Weights of a small transformer language model.
Size: 15 layers, width 160, 5 heads of 32 (1 for keys and values), MLP 448 SwiGLU, vocabulary 4096, 4.82M parameters.
Architecture: biases on query, key and value, tied embeddings.
Training: a variant of Adam for these matrices, 115M tokens, 6731 steps.
MLP neurons of a small language model. Each row is named by its layer, matrix (gate and up: input weights) and neuron, and shows model dimensions 0-159. Each number is 500 + 40 x the weight over its row's rms, rounded and kept within 0 to 999. Numbers have three digits each. A neuron's up and down rows have the sign that makes its largest values positive.
A block is one neuron, or neurons of one layer that tend to fire together. Before each block is what it responds to, as a language model described it from the Wikipedia text at the highest values.

Description: Mid-word subword continuations. Inner subword pieces that continue a common English word split after its first letters, such as am|pl|ifier, sl|ight|ly, bre|ak, wre|ath, W|eek.
L6.gate355:525518490567514500532587551513491473457475448475483504477568490506540521507518537526493551462432529521522489497493478427420477500405447475540541469470444523460543471512519519471488426490500468551436484592473551505501485514526435435437488543520527459556469492510546478373585532517483538514503524554488506490474412466504545507478492553530497512449493510504456486549584473585526517533502416472488478557520547515448416455477528521515477484550486448523505467436509432547498546503530484
L6.up355:542546480465531496492531477510513502541497528574549541466555544531492505577451508483516486530491486563463543522535494561538498541519458499499517519462449443535491463466533510453496591503457488444467509483455488475482463466521519506583495538503466475616511463493463532515513549421520417496420505486516519450539483569505552561530510471494470411563414459538543474514456431557498481559547624481505518509489570477515477492549477526418533543445470528480504464511493483465470565438494475

Description: Mid-word fragments and high-compounds. Word pieces in the middle of split words, often names (Umayyad, Costanza, Foster, Oy), plus high starting compounds like highlights and high-resolution.
L5.gate27:444543490520508557521490548491482530526568471413552510532481462467461529502440536561478453481530473499488469490498462493532498477504473427457492495475551533510537520452486569513547582462497507521636502463534430530486498421495463483514603526542501496453488459480548463496551457488479487488498517530417451473527533497497498465536455582455482466518480460493498552477473540512444437550454500491460491420495517458410439395488548541483472461499501530511524444510470502477556469445457426
L5.up27:504546463496425508519421566438511525508513506495582482455475489570479455492511515485525460462506466465467481436553508563506397557452527507498451551592523540528548454500501467533480444497476585465485476492473491510518510438497480523546541463549472420527441484522519593474528505481501540550533515457544525571492555467480531486457486538427504534434518505455578480519506413502495554538471526533520446423500522537485515489427547483491509549557548490467457458538507510511437517452455554
L5.gate86:472545534489466518558487608514437547566552544499478507490569500519459511447525553479463489459486574540538446498518393493570480479516569506474500435499461480490518527552518488568582534527495455568520413488442513554487513530477599506475536450526493545495524427509448499458458425435482499472495505491416502464496501474499463511453578522475549500540483430471520496522514493477516523456509484483501546518462477531499458469495500445565517524512553566551420439456486469503545474522469548
L5.up86:464504544520506512494502490517408515433561542470525546521493486483480472513570487482439507501555415516523494505516427427486475474492589491457443494466383527535544407454484504526492488520513484553495459513532420626494493496571530495525558492472505540526495463509572516514506513420476395553516533507472483476541490538547503485473540522510439466512540479462438498493398465439501457520491441476550568448545500532452471479450543483511511502474511456518506471458479458474529456462516474
L5.gate267:434442523519440527524402515484476510516474501564519567499512504515537552529501565438523498493545453493494477564482445359553475509562557470526495456544464444500504464525452502608514520484517498494561518483484534511470521453546504550517497415493504505570510501456489441531556432496494499501502495519478495528492501424395398486490512502490503435450472503509524474489460501491558453451562529513506513536520500566487480488496572479399521512455470500476490472544418537488489442549481502
L5.up267:524539502428514494525546518502517549441553500523510584511539513484535509497557517485525478516524541448549407509542448535479505541502593533558484557529426516464509454511527525494508475537458469504552533508493473539450542464468511524540560439520444443438553516506443528510532557526439441492552518440478500403582499509506487440454488499438509500513510488501503613518560468479501401536491489516527518472497474491436502530446500539495549587564526506422542451467512458479533451492545533
L5.gate283:477587525556443552528465505475463568473539530443456507502468522569465515414476464484467447522488565528538464515504436466516464439590516536546460524544489515471531529564490476470481502507537537475526474604458539501560537478571474501493446466540490501468509517508536447495520524573495470459569548545446511486502437474476530452519563468441454515456504582495455381461523515527485451517502487534504465588487469514437473504537538483460476539536438440497565512469481462501470478482548510
L5.up283:428559522453487537480482477481481490477478520457494463515515468517526529494474512489435459415531549470508483473542493471527568510546533485488450470464516536386523555541555496510474511490466485539534545547493496506472573498477537517493510450510484543476481464567560577496442477444528487438513550509447453489412487530455495472418535622529499522529510481470502482403599540509570482471469460468503472537528580477509523434503513445496499449523464542469495411561485499531542455455547470
L5.gate284:472481549502490525554526534554501512516503536438506503526453435427550525536520583556467528458493443502503481484449488512500548492488515466510468481458566528502523533544518434500503485472545515466522447558549507464492583521474468458500461436539498503513462434517513490394450421504504554490557497539539474453517443449553472508542441500467470497510435462508435426589483522442508495520551439480449491504578456534550532447539525494488536542515512438520373547490474504467485554467502442
L5.up284:492422517469495475504497535488555488528498498463501480561539495507561533478453436497466396553542497543461487512485485531460474518457450507521551506433529516443574482471556503523555419449556474556530482475495461490512486531452515479456525457558475515441503450528558499465501461566534582485489469501434543517534462573506512364495554528459409484402502478447507498473481474487470468565516471483472442550525510488504596490468442400522534504496472473496464511483471464550523504497509507
L5.gate382:470531559541467510538456553419490486558582501548502465510422467528524514528490504404458536577508535484507459550534442476540492494498503523518592474476501494453585530550481547561460529527488522483535568555509502448517456531466502551448502525492562482563491514496466479491441504443461520501460552447453499508550517474475447509465526568502444528505398561487582530524482483456533500486555558565483504549477493547471526452447533483441500556542502469509501493519566475526421485550434513
L5.up382:492528534459484483487473502502496476428528443498507467512552417525511520406550542402510459499506457503532485447541502484518487492495408496561599496543474475494510454572524452522459425532499505579449460499398414598481483499526490506429522472516472463535492476570505508440526566504441493502515510475587445519517505542500536494415552540469489503462444453508497556539553443501558519466494540505529493493519507514533523518451563476503476542578489464503483471521467487472569535502489450
L5.gate431:533492497494472519552498478494505534541562516487522473562493509419467516479526473484477553442543522501522457550477429478522467527542596437424510481496543522502456554507469557490489509554530518528547481525534499561492539443524480548495527465456533528486442494462541453423493466451402414462506610511496498458527530492482433512505570586550507466556460508474576507498583607469483477475502476549441508445478463434474515506515519446483478509526465496515530472556449456464515455492451543
L5.up431:492483446464452536600431467469494545505551562459465508563519507513450529449480487465527517570585475465581469524504490527508535531579571469451507493509527460520504546525488517518518469535471492502615475509532526510533504444483566565510549537500489449468507478559557504500485405422441463509449512509517443447515549486496485456498536513494477457505464524512519527476496522435545419476536492460444513541511511463502517541500498494468559491548456501507541494515409440464484371460487546
L5.gate439:539528530503500532560548575487386426525478482487531497481482453479491493484480517514453565512477511489459423541491505489496485485489502485499512481470542479532487473514480450505500499486516496579462475564465502451492504584460432501522442505571501532441435423466545468464503501487413488459507549563587564482486409434449434407471518520503482537551470437427522494474490484446531551605481502530469507552492491513484463509466510410498467464467494470524420463571499517533474497502469479
L5.up439:503495559503516479546434488502486494439508476440489531546561460476460579490501557467483522437521436504514480528429548557529540452422468464508549549549491531457523558544578484520514447471474493570500541500455485490478435530562548531490405471599470460520441485527514526489545512428465488513462516514546485580532483564453462448410501436519497486480476467454465556440478473517590477522475485512548490470522470546476496500492472466512496438401543488508485429482481516492486499450536515

Description: Mid-word continuation pieces. The second piece of a common word split after its first letters, often in table headers and music or sports text, such as L|ength, sing|les, Pe|ak.
L5.gate69:480572474497532510502517509493531455496519457506552434384468517490488524453498546498531470456513478427467416494541497522508451517507447440559500508609452495516549497434588509449516437463472495486485521581401526521490523465479482513584390510505513456444464527501566518422480525533497508428491462531441507526413462491397522552500486506502480543526546517547468508478507517550513540547485500533516496485471485539539511449469554491446490511546443489493522455508493436516449498467490466
L5.up69:485516516518490529519563468473529440563544504540427473458422480519501521462542516491503511417527402478547496475490497518517515496516479449485430502462517537500499432456497513412586502434464486469483535555440439527503557535517497416565502566582490446500496481514569476484443460499511499480474503525483528584486500526508542501451566502565494499550495544456489495512430437505545455542480488511556446461526523572583471535534486521442510458469405487437506453529517466528497486550458451
L5.gate113:576510465514503507452574470519617494469538455503497448486495570524584516487591529510470527478548490458487433541501460463495486496460421511505517515493469545564496447481447514442550448418528495505522461518482499510521511480467465474503485526535522519475462504544556436395551415525495517525527526511417480489519404536425488496479529548501443500499461495483498550497497412480464431517464498524527522504542512505512458510455497448481565519462508490498501508580397415531471526554498513
L5.up113:571545475518499524473571471434555460534541416503493506520508470482494527463542438472478476451464468474525558531494490496445533529496415465432454577453475432514460501497437522512553554485474482504453529515400488524436431527558537518472590572615499501557459486521487482522443500496469455466567495502479531507487474530500587505536454484515479470529515513497465526469534460526490504519480518504592571440479514431519537529497494481470567538512525514482519516478502442551542473483514603
L5.gate149:502512534437473517545647503495525512527505485464473498434473574508525522440504535514467498502538544478477512515503578405502555540477465478513487522524542526499469479485478513471473524510524507569436517497465457488463527490483475447498556449580555553430500483366527496489524484467526538446566525524470521508525486473509546547484486392504531527517467465488520468489499569545441502527456485501590490468485499515492499457440417493561447558485438462531463468560481482439557526561519491
L5.up149:499491472514491475467506536514571517478588488539513521509445522539514479547500536512451472421497436503499512516569553496489529524428477485485466517451467527445481409427448490454527510492486497588456560489470440551513471517475546473465478467515494515500438552485520466515491446514466587454514524504556554488522433451498515525444502454454504530595502534474450464441495473511512457559483450494573449475518537481514556504391441498564508453529472485473513493516535462526472486551525358
L5.gate281:516507487491488529450628481492493493485450515487529530439521503531531520491506531515536584478557478453500441556527530469491492527527458446463426504590512501529469456476599528512510425479478543455529549486467479540463520436454460467498486484527454466444487453508541479394469502469558488534603508524509561523493454486412513516500548488515535510540436477445494504533558532504523565553429571486586511512538517501500448375494507559524529509502490497471515480511527476458525525481513454
L5.up281:504490545548512505492549420450550504512526565512529545523496515532504428461508549544510521453514481512494496623526473536479487486435443507435439568530408538485467450558531543447495453468411546499558494506469446531504538464497482527485442465513474515457493523531463476434505485518491469572522492469504544460507440512399503508429499519514581494572523524512462499504391535482543501487485536531568482529504452479490502560512485597542511508540532518498515462512542451425493496476477423
L5.gate296:565563448555494554460501529522535501512545490437486485383534444548505528512488469506551473455486458497515488507483524554547493465492507542487464528568560539506494539448512485496530506492521469485486542495413510448529518512513482488480511489554519466436539483471527464517506477508501536480443528529442489491484537572504557357465572495462468514543498521490507524500581492535553492565469570486462555599478533548431447513573509518505500491519460501508537514588445504535388528524439457
L5.up296:512452415461429473563548453468468508500472503442440440488495489438496411446569503579498484443494500548494533437490479485472582456436540551597503484531451447521430517558524485453502558541486499437524460508533524490483531426434480437535477525514494508485479550467491482534506462545598500478507510487434494465537476540567487509477456518570512465486487439500526540472486505587516519526493542474554523518477506536451476518533488495476518447525460515514499464558427454527448486538524582
L5.gate299:486554494506476560509597579557493454486616457450502576445493501439504487457495492481446533504497506468442508525537486450532524496539554515495459464523445486559480557462401498570538490479532589471457468532427536473446478541511495508535459475543475505561524505561478418511498533522491518477503507580473464539473464485409513504486511549534477504486479503515428518566535542494593475562501521519521459468437495500470480462503511434426548563536446522522551530537515485536508494535511488
L5.up299:512444436497472532541492562517467493463503487467525487574469394509419501456505481459500497496488433525513524488470500508476481474510452475431567551506530532533504548526514527543437504523504449529474448454449492550482521470520512497512497526513504477548432493544506466491510485600467527457532505434465459558508516542524556469539519458497439534484484515567400525461589482600494591498430568475558454467556447496591524422545529538505485450521513514519502497543492473557500523446485554
L5.gate307:567598496518514548417499501450533461483547475417534466463459543482581469465579522506420475550508459435560417505540438484523443458498470446523476556543503481532532468490433596429474431482484576545434482551445486530536491482451452460506485563506490498494471438510516436482530446489456507505558498538495492482529501477462496462498554505541507526535497462534449478535537466518502466491467502530468549502457494540436462455439523510439518522508498526494470464564511535477538565522534552
L5.up307:472490503518444514496486544448523489505546495482477503512519559426492519463467454497506489473561496547506547486499483466570490450548469574509469506483459465565467514459383492560539493505484533449442392565512493490531466471493503499483577558541517533471559513562492504422541507451532492489455486515528410500476482491515469548505500535474467520483454501487517559436329444508485466528512515464485579552476561491521530490550437490482500586496524482475525489529427473492543455546485542
L5.gate381:507556504522452529507520549505435467469494499516475497467525444485554617583559510528473491520477455503509383514535475465554505519465470525586615457513505517502472444453503500488525413416558522526491508572504521483535467535473540424527432474554519461460486529487576499467532486494472488516483518563489535479461452535451537480529530512486458540430466433534537512522504457430523529511499513474497532486477496545491491520423550513566492420497452430530486452517467435525483543457533501
L5.up381:441545548541600556493494513532521460489544518506483411516520517497460550451564502489511536501458476419540486515452493496422573473474499495488485546415509478490483497540508484495541517476486477558487470482467474495479498557580435544467503491510490499455429516504472458417565469489492496424483588481526491532372530506426481489504489490521522531484488552515531453446508515564585435473466468538470547494572535567550599592531481451506519532472495517533496461485474494500467478513469501

Description: Word-continuation fragments. Second pieces of words split after a short start, often a capital letter, chiefly "ost" in Most, Lost, Post, also "ern", "ic", "ical".
L6.gate35:502493540520490536557488457490482495508517546512475465539479372515509424506437534463495454523515546478514503383507388486520496469661570467491516491414585504545486576460504450585572487527476543470536471522440477449506496461544500527469526477569480459465452502499483490531512448453488515527487495530450503489453507473457500449476548562459495518501472508531528525522469572524501492536556497469477553451569485496515485487531487497442517588461511500506513540491473504459471473460508500
L6.up35:465415482486487459474468496455573589476473470472518479460542548516501551476510440559455527471525527488480492516511511516523530542495410521488511509461537522455542552496512494551476513486510522474461512445491511478501465458486481471457497451516490540541547425503471572481541619529565508520524504482406481505511478503501532448466533522383528474517441581531531529425566519518450484524520532584570451442545512487489562511496484534515453510542491442493502463447493488558556448420575540